Weights of a small transformer language model.
Size: 12 layers, width 640, 15 heads of 64, MLP 1728 SwiGLU, vocabulary 14046, 87.7M parameters.
Training: a variant of Muon for these matrices, 1591M tokens, 8692 steps.
MLP neurons of a small language model. Each row is named by its layer, matrix (gate and up: input weights) and neuron, and shows model dimensions 293-356. Each number is 128 + 32 x the weight over its row's rms, rounded and kept within 0 to 255. A neuron's up and down rows have the sign that makes its largest values positive.
A block is one neuron, or neurons of one layer that tend to fire together. Before each block is what it responds to, as a language model described it from the Wikipedia text at the highest values.

Birth date completion. Final digit or space in birth dates in biography openings, and "to" after a birthplace, such as "born 28 January 197|7", "born in Damoh… to".
L5.gate320 [122 203  95 154 133 166 108 118 107 101 150 132  96 188 131 112 149 203 145 137  93 108  88 198 115 142 120 145 139  91  73 124  95 117  86 125 134 146 106 134 134 125  92 176 144 119 106 122 107 144 167 141 133 144 118 154 105 117 119 127  74 156 174  81]
L5.up320 [168 134 133 141  72 145 181 151 129 169 158 113 166  87  83 124 164 108  81 140  90 151 104 174 154 108 142 147  90 193  49 181 177 140  85 168 119 152 143 131 143 118 131 146 127 142 167 183 107 105 117 137 117 126 120 109  78  93 144 136 125 169  85 128]
L5.gate582 [141 102  97  91  75 186 105 155 115 118  62 186 132 126 106 173 154 147 156  95 173 132 179 101 172 168 141  90 106 126 135  27 156 100  77  58 117 101 108 112 103 123 105 166 131 149  91 164  93 126  88  65 115  67 190  63 106 141 138 111 161  91 119 143]
L5.up582 [ 99 120 153 159  99 199 126 146 175  90 129 145 117 112 146 111 129 112 130 133 107  88 122 150 101 104  81  91 143  51 130 110 164  68 212 135 129 135  87 142 121 145 122 177 145 161 103 122 102 167  58  75 184 102 106 120 124  85 122  82 113 145 152 166]
L5.gate1371 [124 170 151 137 151  77 125 153 180 100  97 209 126 144 134 112 122 139 137 161 121 151 112 160 115 158 133 123 118 156  71 135 122 148  81  76 167  97 135  92 147 176 154 198 117 132 132 112  93 147 110  90 154 153 113 144 124 115 119 160 140  96 114  97]
L5.up1371 [122 126 146 103 106 120 151  97  91 113 145 157 121 152 174 170 116 129  93 120 132 138 134 125 107 149 155 110  91 155 146 181 146 124  76 138  91 155 150 139 124 212  82 130  90 181 101 134 157 208  91 122 141 111 196 161 171  65 142 129 120 158 121  38]
L5.gate1443 [134 138 115  72  81  71 164 168 109 105 137 129  91 114 125  86 173 145  98 146 116 175  59 133 125 129  58 110  91  99 113 100 116 184 172  86  57 114 191 147 128  66 156 118  93 134 109  96 118 144  65 115 120 106 128 172 122 192 114 126 136 105 180 125]
L5.up1443 [105  90 150  82 125 103 159 158 205 164 118 107 107 121 162 120 162 134 113 168 100 191 137 103 100 116  99 127 111 122  89 179 119 135  91  92 107  99 157 191 216 144 155 132  91  73 130 151 142 121 137 162 166 136 168 151  91 133 140  87  74 130 175 133]

Range and list separators. Separators between numbers in lists and ranges: the space before a repeat scorer's second goal minute (68', 89'), en dashes in page or year spans (78–100, 1984-2026).
L7.gate1047 [155 129 158 131  80 152 125 133  73 196  66 170 158 114 192 146 200 136 122 131 155 105  65 170 197  73 138  94  84 104 120 145 157 103 133  89 119  95  71 128 154 154 120 135 100  64 138 104 137 141 118 101  93 108 135  71 105 103 129 145 147 136  90 118]
L7.up1047 [105  85 154 154 145 165 101  92  72 149 158 157 135 131 127 195 128 134 133  87 140  52 120  84  94 180 136  94 141 102 140  94 127 188 130  77 176 140 167 159  94 112 106 142 152 159  75 151 125 118  89 130 115  93 113 100 191  84 143 172 172 142 131 134]

Birth-year end, pre-place tokens. Final digit of a birth year before the death date in biography openings (174-5, 187-8), and words or separators just before a place name (in, of, to, commas, table bars).
L9.gate97 [136  97 103 162 170 150 139 147 123 145 136 122 172 114 108 106 112 135 189 152 101 152 149 144 100 114 112 151 129  91  93 100 110 147 153 134 124 145 153 118 171  70 211 190 141 181 117 104 102  95  94 150 147 190 122 175 136 108 145 117 126 163  84 122]
L9.up97 [140 102  86 174 134 136 118 145 139 149 100 121 133 180 104  82 105 165 209 137 141 169 149  68  48 112 109  84 106 117 136 166  86 142  86 102 120 118 107 136 135 111 159 174 148 222 111 107 132 164  73 126 136 127 127 168 153 142 114 143 122 171 110 110]
L9.gate202 [123 164 161 123  61 152 174 187 101 177 128  95 124 129 102  86 149 161 120  98 157 131 111 123 142 162 119 123 124 127 125 119  93 103 120 121 106  79 102 135 115  94 106 196  85 132 168 118 136 161  70 180  71  88 144  76 106  60 110 112 154 115 209  67]
L9.up202 [ 95 114  93 155  81 106 138 219  96 117  96 182 156 178  65 157 124 166 123  40  92 115 157 129  78 204 136 143 177 117 130 145 102  87  84 149 121 108 164 143 125  84  91 169 137 134 130  62 141 151 162 108  76 101 111 151  99 110 143 106 149 118 152  87]
L9.gate286 [102 128  76 109 115 140 157 171 159 103 121 153 121 173 134  88 133 181 152 151 121 163 138 196 163 171  43 106 143 170 153 118 149 133 119 146 183 182  84 130 148 162 130 158 137  80 108 141  97  87  77 158  99 161 139 152  97  71 102  99 179  95 121 180]
L9.up286 [108 110 148 119 155 100 157  94 159 120 109  97 166 140 116 138 129 161  88 138 119 196 110 115 147 149  73 203 109 102 193 157 137 100 144 156 192 141 102 132 144 115 131 145 109 124 162 116 129 128 163  89 134 145  85 162 127 107 102  91 127  74  85 124]
L9.gate394 [124 148 155 118 133 144 100 185 180 135 167  95 151 135 118  85  95 176 166 142  83 145 154  69 137 135 118 104 115  96 141 137 168  86 143 103 125  98 135 138 147 130 158 111 116 106 208 148 120 137 109 124 117 141 126 110 102 100 120 120 153 152  93 210]
L9.up394 [128  73 191 176  42  80 145 145 117 126 156 132 170  78 132 136 160 146 153  97 150 130  67  86 153 155 152 136 106  64 105 102 165 140 255 186 145 122 145 198 147 111  99  97 137 142 143 140 137  75  85 111 146 130  92 140 105 121 150 142 144 145 111 137]
L9.gate399 [119 120 126 125 162  94 168 117 146 164 150 113 117 135  77 148 125 125 123 174 151  62 129 169 121 103 148 154 143  89 117  63 142  97 146  98  94 140 100 150 162 175 150 155 117 175 127 112 130 115 112 137 157 108  83 132 123 113 153 106  61  86 100 128]
L9.up399 [152 113 138  59 152 109 110 191 212 124 149 145 112 130  89 102 114 144 137  88 148 139 133 164  84  83 112 110 120  57 105 117 181 109  88 178 169 111 124 146 123  99 120 107 119 133 125 129 185 126 135  96 143 135  91 125 168 161 139 205  86 182 123 171]
L9.gate534 [169 130 109 145 143 105 160 115 118  83 102 104 134  98 103 158  73 168 137 158 166 129 120 118 190 148  96  98 114 135 101  40  87 158 142 140 151  73 169 122 123 126  82  91  98 179 113 117 137 191  31 103 149  83 109 160 178 157 123 152  71 168 160 150]
L9.up534 [196 149 171 197  76 120 111 110  95 136 131 134 170  92  92  88 126  98 123 149 130 124 142 115 172 131 124 157 160  84  88 118  95 102 139 109  79 132 161 137  78 143 138 184 111 113 178 156 110 117  69 124  59 132 164 112 109 198 107 141 124  79 120  97]
L9.gate561 [116 123 161 140 196 128 124  87 133  75 171 155 155  98 156 166 152 114  97 179 178  73 115 182 166 104 111 136 125 147 101 125  99  97 142 124 154 136 138 110 159 134 211 182 142 142 105 126 132  92  57 130 108 126  82 172 150 119 115 147 104 130  75 144]
L9.up561 [130 152 122 100 115 131 127 137 170 125 108 160 139 133  76  69 127 140  97  96 108  91 142 100  61 105 109 121 160  89  83  99  91 174 126 130 100 149 154 110  89 127 140 124 158 106 147 127 134 100 106  64  79  59 122 111 101 158 139  98  62 169 149  90]
L9.gate647 [ 95  97  45 185 151 133 116  69  93 124 155 134 140 146 100 115 122 132 144 128  61 105 150 127 104 121 140  94 133 116 101  77  97 148 147 131 129 133  69 119 144  72 179 145 136 194 170 127 152 118 127  85 157 129 110 151 129 124  87 141 170 119 125  81]
L9.up647 [126  34 143 113 105  83 117 150 110 140  41 105 135 126 100 132 154 160 104 134 114 149 134 136  81 139 151 192 128 126 144 124  99  68 150 156 112  58  57 111 147 101 164 110 152 137 132 129 117 125 122 122 106 123 105 136 139 165 125 134  61 106 173 137]
L9.gate712 [ 96 173 126  87 163 194 139 156 140 148  95  35  76 102 103 152 106 141 151 101  65 124 196  99  62  87 137  75  91  96 132 170 145 138  95 125 190 140 137 159  59 151 121 159 135 113 160 138 142 192 119 108 119 122 139 161 169 105  87 129 149 107 143 103]
L9.up712 [125 165  61 135 111 134  92 106  92 184 104  55  80 117 105 109 170 159 169 113 145 112 119 106 110 155 124 133 163 160 189 149 103 171 145 145 203 120 104 145  80 139 141 204 126 135 188 170 174 150 152 174  99 109 100 158 113 117 124 115 154 111 189 128]
L9.gate923 [113 131 137 134 144 131 105 102 137  97 140 138 140  69 143 119 148 174 195 189 144  98 144 144 143 125 153 156 100 152  34  99 104 122 127 156 161 144 159 126 124  68 116  88  52 123  85 132 139 145 115 174  98 103 118 138 143 139  77 163 109 130 120 110]
L9.up923 [128  98 154 132 118 154 127 150 146 156 149 101  86 133  46 116  60 123 111 143 105  76 143 128 109 163 119 153 123 136 112 162 141 146  98  79 103 100 177 153 144 167 130 134 108 162 105  98 203 124 171  83 144  82 151 157 151 173 124 142 106 146  97 102]
L9.gate953 [154 145 119 123 109 141 181 125 134 169 147 161 118  65 152 133 142 161 142 114 122 111 210 171 121 153 130 146 110 120 136  81  75 106 158 126 164 173 163 124  98 142 119 132 167 100 122 104 181 103 100  89 106  93 101 168 105 144  59 164 144  82 113 146]
L9.up953 [140 143 121 120 155 124  97 144 113 153 162 121 166 133 139 113  51 135 156 151 118 100 153 157  98 157 115 152  74 118  67 208 132 148 113 148 105 100 145 106 135 119 138 152 148 145 132 133 169 147 114 105 126 123 128 147 121 120 112 131 105 110 172 130]
L9.gate1019 [190 116 152 175 125 140 107 148 139 103 111  96  96 161 164 193 139 137 173  73 110 133 149 142  67  98 166 148 152 183  77 123 103 162 150 140  82 150 110 155 133 137 187 120 171 107 111 113 127  79 114 160 130 128  80 120 145 140 120 192 158 110 135 143]
L9.up1019 [139 134 132 149 144 152 145  98 120 181 142 122 112 106 118 170  93 131 101 127 139 103 121 114 131 144 173 133  79 145 189 113 181 133 114 150 157  80 123 133  97 127 150 155 108 122 145 101 183 138 197  99  91 134 148 127 133 113 175 224  95 103 113 133]
L9.gate1161 [127 142 166 164  67  95 152 103 178 129 142  65 135 139 116 141 122 143  77 139  98 163  85  63 131 112 119  92 118 126 105  60 140 138  72  93 176 123 106 138 134  86 114 127 152 176 141 143 120  92 142 124 157 100 105 110  96  74  78 167 117 117 130 130]
L9.up1161 [151 143 120 162 175 140 118 123  76 157 100 118 136 124 109  95 183 164 163 127 110 143  87 100 138 121 170  84 126 111  70 112  68 109 132 147 139 102 168 120  97  78 133 176  87 166 150 126 134  77  87 136  85 184 144 119 111 171 114 166 128 144 157 155]
L9.gate1172 [143  79 129 173 105 130 161 132 139  91 156 147 133 136 120  41  95  85 166 114 121 101 169 116 156 160 122 141 121 197 115  86 102 177 122 101  97 154  84 102 106 113 133 129 171 141 179 113 138 194  85 123 114 151 163  82 125 213 134 157 146 136  95  95]
L9.up1172 [ 84  90 182 113 120  64  89  68  78 159  93 208 141 112 142 176 130 110 137  84 151 157 164 121 160 143 116 170 144 133 117  97 110 123 178  95 142 186 129  72  86 105 184 165 174 142 112 102 185 153 171 119 110 139 140 119 107 191 107 124 132 118 130 153]
L9.gate1477 [127  52 134 132 147  78 160 138 128 151  89  98 123  82 139 195 125 165 155 123 148 182 118 165 106 114 149 139  72  46  52  49 133 113 137 125 194 108 141 165  88 154 168 180 125 133 128 135 147 117  79 162 133 156 109 108 161 152 156 137 117 117 146 110]
L9.up1477 [165 149 102 162 133  88 141 131  87 146 116  84 120 130 147 135  93 188 130 167 121 159  96 100  94 110 107  97 100  88 193 112 122 143 140 116 137 184 135 104 156 113 189  99  81 195 154 144 142 113 164 209 125 126  80 160 104 138  97 178 139 138 104 142]
L9.gate1566 [113  86 151  99 167  63 173 115 169 179 100 124 103 159 118 141 101 174 117 172 126 162 107 162  90 173 152 134 116 150 126 136  97 117 126 107 144 106 177 142 151 149 118 138 104  93  70 145 134  84 162 159 159 126 137 170  66 134 136 176 122 175 177 122]
L9.up1566 [139  91 133  95 158  71 119 111 162 114 127 146 120 160 122 159 183 113 126 162 154  91 128 174 130 100 131 150 150 111 167 122  98  82  92 128 122  72 173  86 197 108 122 143 153 132 124 121 126 127  73 129 116 144 136 127  97  79 135 146 115 189 129 120]

Number-slot before numerals. Space or separator tokens right before an expected number, mostly in Wikipedia tables after a pipe, such as | 18 |, 113th 114th, and ranges like 2017–2018.
L9.gate0 [130  85 191 126 107  76 158  91  75 106 158 122 105 112  97 106  82 157 120 149 160 135 155 160 142  93 181 174 126 132 158 148 110 104 119 131 123 124 122 162 128 124 112  88 111 167 153 113 127 121 140  89 102 141 146 131 180 150 130 124 144 108 136 106]
L9.up0 [103 103 115 160 147 171 132 114 167 115  76  77 179 135  85 170 164  88 141 141 132  36 173 153 149  80 152 152 160 175 122 109  97  94 127  85 113 116 135  90  70 132 157 112 124 124 116  91 120 196 162 166  58 138 129  93  95  91  42 100 102 158 165  79]
L9.gate43 [124 102 183 123  92 128 142  88 123 118 123  65 112 139 134 157 129 102 154 159 111 116 101  88 133 110 112  71 131 146 118 216 123  99 123 170 111 107 133 120 141 116 112 185 109 166 116 128 129 177 126 111  86  96  77 116 113  83 104  53  95 152 109 136]
L9.up43 [ 93 128 206 106  62  81 161 118  89 149 104 106  87 178 151 108 114 158 114 128 133 126 173 137 149 113 149 159  20 117  56 134 109  77  88 171 148 161 103 109 111 173 171 126 147 139 151 169 155 129  86  87 113 157  93 103 109 120 156 112 165 114 114 183]
L9.gate111 [106  95  93  91 116 119 105  68 118 178 198 161 120 178 122  77 119  94 135  83 104 109 111 185 142 171 147 160 177 134 130  66 172 168 105 144  90 108 169 113 148 112 127 137 155 119 131 125 143 124 128 158 146 103 160 167 154 138 159 130 152 129 152 115]
L9.up111 [ 83 112 166 163  96 119 126 111 110 174 119  78 116  97 103 100 160 143 131  79 164 124 181 134 113 129 163 171 134 106 142 128 176 155 152 109 124 110 137 130  84 196   5 139 107 174 129 101 179 164  75 133 106 160 158 108  97 159  93 170 138 140 183 135]
L9.gate198 [162 123 109 157 111 152 102 132 160 255  90 139 129 171 109  87 131 148  88 125 142 101  87 106 154 179  96 134 115 109 161 154 157 146 185 123 151 190  88 100  90  93 129  56  89 129 144  94 147 113 109 159 147 125 143  84 174 144 116 188 135  76  82 107]
L9.up198 [163 191  88 124 165 137 125 176 113 151  96 143 105 122 164 144 119 190 131 152  98 107 121 114 175 139 120  94 156 168 159 153 140  65 126 153 120 125 112 127 135 107  89 105 118 122 101 124 150  48  99 126 101  99  78 125 120 159 134 111 124  63 104 106]
L9.gate402 [107 195 155 137  93  80 138 101 170 120 164 123  70 127 157 112  99 136  92 124 161  72 123 149  93 126  90 106 112 126 100 186 126 121 133 202  99 115 143  84 121 183 113 147 169 149 152 103 113 144 166  81 109 166  95  88 121 135  79 155 187 135 122 127]
L9.up402 [133  89 192  59 143 133  95 141 150 150 112  89 164 116  85  57 141 113 157 104 155 138 196  94 194  82 108 101  68 112  56 158 131 109 126 130 115 153  92 138 127 119 103 149 122 140  93 156 115 135 114  94 114  91 102 153 207  92  86 130 128  75 188 126]
L9.gate408 [ 83  89 113 118 119 125  77 138  89 144 163  62 119  86 162 147  89 167  94  98 153  93 135 146 146 140 171 123 130 105 111 143 136 111 119 193 141 107 171 145 122 100 134 101 113 160 116 164 119 108 175 103 113 161 110 151 131 101 163 153 111 169 121 135]
L9.up408 [ 71  69 133 150 175 156 156 195 109 151  99  97 120 110  96 187  84 166 170  87  92  86  81 149 163 170 121 157  83 177 177 105 123 156 125 155 120 117 151 168 128 127 199  55  87  88 139  68 129 113 132 105 210 120  85 146  80 118 117 146 141 188 114 120]
L9.gate729 [160 157 170 131 119 114 100  73  96 142  92 122 114 163  97  70  78 159 109  93  91 145 129 100 102 154 171 112 113  70 171 122 167 154 177 119 131  91  67 103 121 145 104 146 167 128 139 147 113 155 144  77  99  90 120  94 134 118  65 160  99 116  84 102]
L9.up729 [148 124 110 163 121 120 148 168 178  95 139 167 114 130 130  90  94 129 155  85 142 113  99 164 151 118  89 108 133 127 129  70 200 156 131 165 153 145 150  73  84 131 159 143 136 128 129 102 111 145  86 112 176 110 134 136 135 105 110 176 134 173 196 155]
L9.gate1016 [144 201  61 159 130 122  65 100 110 102 113 113 119 111 149 153 122 168 144  80  61  99 110  89 125 241  88  92  89 176 192 132  72  68 128 124 108 119 107  74 112 161 149 183 128 128 138 135 140 136 122 175 105 102 185 176 184 115 143  85 117 163 141  79]
L9.up1016 [154 153 114 107 170 106 118 161 117 100 129 144 177 117 137 144 174 131  99 124 135 162 135 118 150 171 104 130 149 114 137 112 112  75  90 136 107  99 121 100 101 107 118 158 109 126 104 167  76 154  96  84 194 127 114 137  97  81 185 143  62 164 151 126]
L9.gate1107 [140 195  48 147 117 150 126 144 155 209 168 189 111 189 156 114  93  94  87 181 182  98  66 212 113 119  79 129 152 136 119  88 114 127 161 125  80 188 161 136  94 110 128  94 190 160 139 111 169 137 155 127 197 136 109 142  69 179 165  74 116 172 197  96]
L9.up1107 [188  70  87 121 159 122  98 147 174 137 186 129  76 198  80 160 173  78 172 137 167 122 140 118 127 132 142 139 177 116 146 173 117 150 150  79 144 130 138 105 100 120 159 105  44 138 132 105 154 157  63  72  88 117 137 173 106 107  95 156 138 120 101 129]
L9.gate1362 [105 131 190 170 194 168 159 142 111 152  80  90 125 144 154 138  72 153 150 155 127 154 117 130 111 155 145  97 111 101 126  98 144 146 117 109 123 145 133 174  85 148 162 143 167  82 129 104 135 167 112  61  96 107 148  97 150 187 181 176 141 188 121 133]
L9.up1362 [104 155 151 145 110 172 150  59 158  96  88  98 178 159  98  51  67 153 114 102 159 120 103  96 134  71 143  79 190 103 142 123 169 108 109  74 125 139 152 123 118 141 137 188 147 157  65 176 126 149  94 162 150 180 128 192 153 136 119 180 162 190 162 142]
L9.gate1375 [110 123 137 181 148 108  89 155 104 130  95 158 113 194 106 101 148 139 196 142 134  86 130 111 110 106 161 132 112 113 195 144 100 179 111 121 115 126  88 111 129  96  90 121 127 133 101 129  99 132 165 128 169 131  78 118  96 126 183 171 174 148 144  88]
L9.up1375 [130 105 138 104 116 184 149 133 118  80 148  89 147 193 155  99  87 103 136 139  32 120 102 119 118 148 125  72 188 119 118 140 133  67  88 184  72  92 105  99 180  71 126 177 171  75 150 149 107 119 134 110 134 194 119 128 132  79 124 136  72  95 136  71]
L9.gate1424 [142 138 112 100 123 135 186  41 161 144 119 104 103 121 185 109 142 180  86 168 155 130  76  96 146  98  97 106 110 162 146  69 139 105 143  99 108 163 110  97  98  91 119 138  92 116 112 132 108 122 140 107  78 114 135  95 118 134 142 151 126 101  68  94]
L9.up1424 [161 113 143  98 117 122 171  99 178 153 170  98 173 166 179 181  96 125 128  97 142 159 132 117 102 117 122 120 163 122 136 145 104 137 104 158 117 141 116 163 160 144 123 145 147 110 116 119 140  99  82  85 145 100 166  95 157 167  74 161 103  95 139 148]
L9.gate1437 [158 127 132  96  95 131 165 116 147 102 149  78  97 102  71 149 105  84 112 105  94 117 176 141 195 104 179 124  78 138 140 129 113 138 135 127 114 132 103 214 126 144  83  89 156 124 140 145 155  74 143 159 156  49 107 122 129  46  60 167 122  98  83 178]
L9.up1437 [ 94 100  80 175 129 165 136 113 108 124  83 117  97 171 128 109 114 124 188  71 142 101 146 140 131 111 142 125 125 134 160 164 165 164  83  84 137 127  80 134 117 159 161 101 140 193 106 121 111  81 107 110 157 144 125  74 187  98 116 125 150 126 165  85]
L9.gate1461 [114  97 182 135 111 115 179  68 174 183 127 108 141 144 140 138 123 144 187 121 177 151 130 122 152 166 203 145 138 100  64 178  72 116 114 160 147 107  89 119 139 178  98 167 123 154 175 173 113 124 117  96 126 198  94 147  93 159 100 131 103 123 153 145]
L9.up1461 [ 85  69 129  89 164  83 131  90 160 132  76 112  86 100 159 107 104 172 153 143  89  67 179 117 130  88 149 102 112 103 143  56  77 157 150 173 210 110 126 142 137 167 133 162 112 147 202 159 177 121 111  96 128 177 111 170 146 173 124  99 163 149 150 106]
L9.gate1568 [127 142 168 168 107  92 136 131  97 164  93 148 111 148 110 112  99 131 147  85 184 153 139 169  76 109 183  90  93 125 120 114  95 114 119 144  83  97  78  76 128 172 121 148  69  61 152 124 155 185 142 169 112 136 111 102  87 127 146 169 122 142 182 106]
L9.up1568 [173 134 143 146 137 171 132  72 130 150  84 110 154 160 169 132  70 112 114  97 168 128  99 164 205 179  96 126 203 103  82 118 133 106 102 132 125 132 141 150 129 157 104 122 139 108 174 173 110  51 194 106 115 109 102 158 105  91 140 148 112 132 120  62]
L9.gate1610 [131 115 194 165 137  72 128 101 128 176 164  67 164 153 190 107 120 183 150 137 213 145 119 161 145  93 116 101 160  94  75  78 139  84  82 161 136 126 156  61 113 156 127 194 109 134 116 110 195 114 132 124 185 165 131 157 113 116 112 180 137 121 134 121]
L9.up1610 [107 136 148 115  64  65 135 138 118 127 136 131 101 151 160 134  83 149 173 115  88 102 126 151 169 156 142 100 118 121 144 102  52 112 101 138 134 135  54 121 138 121 112 139 169 107 113 140  91 157  77  55 148 195 171  84 117 104 118 144 131 234 144 119]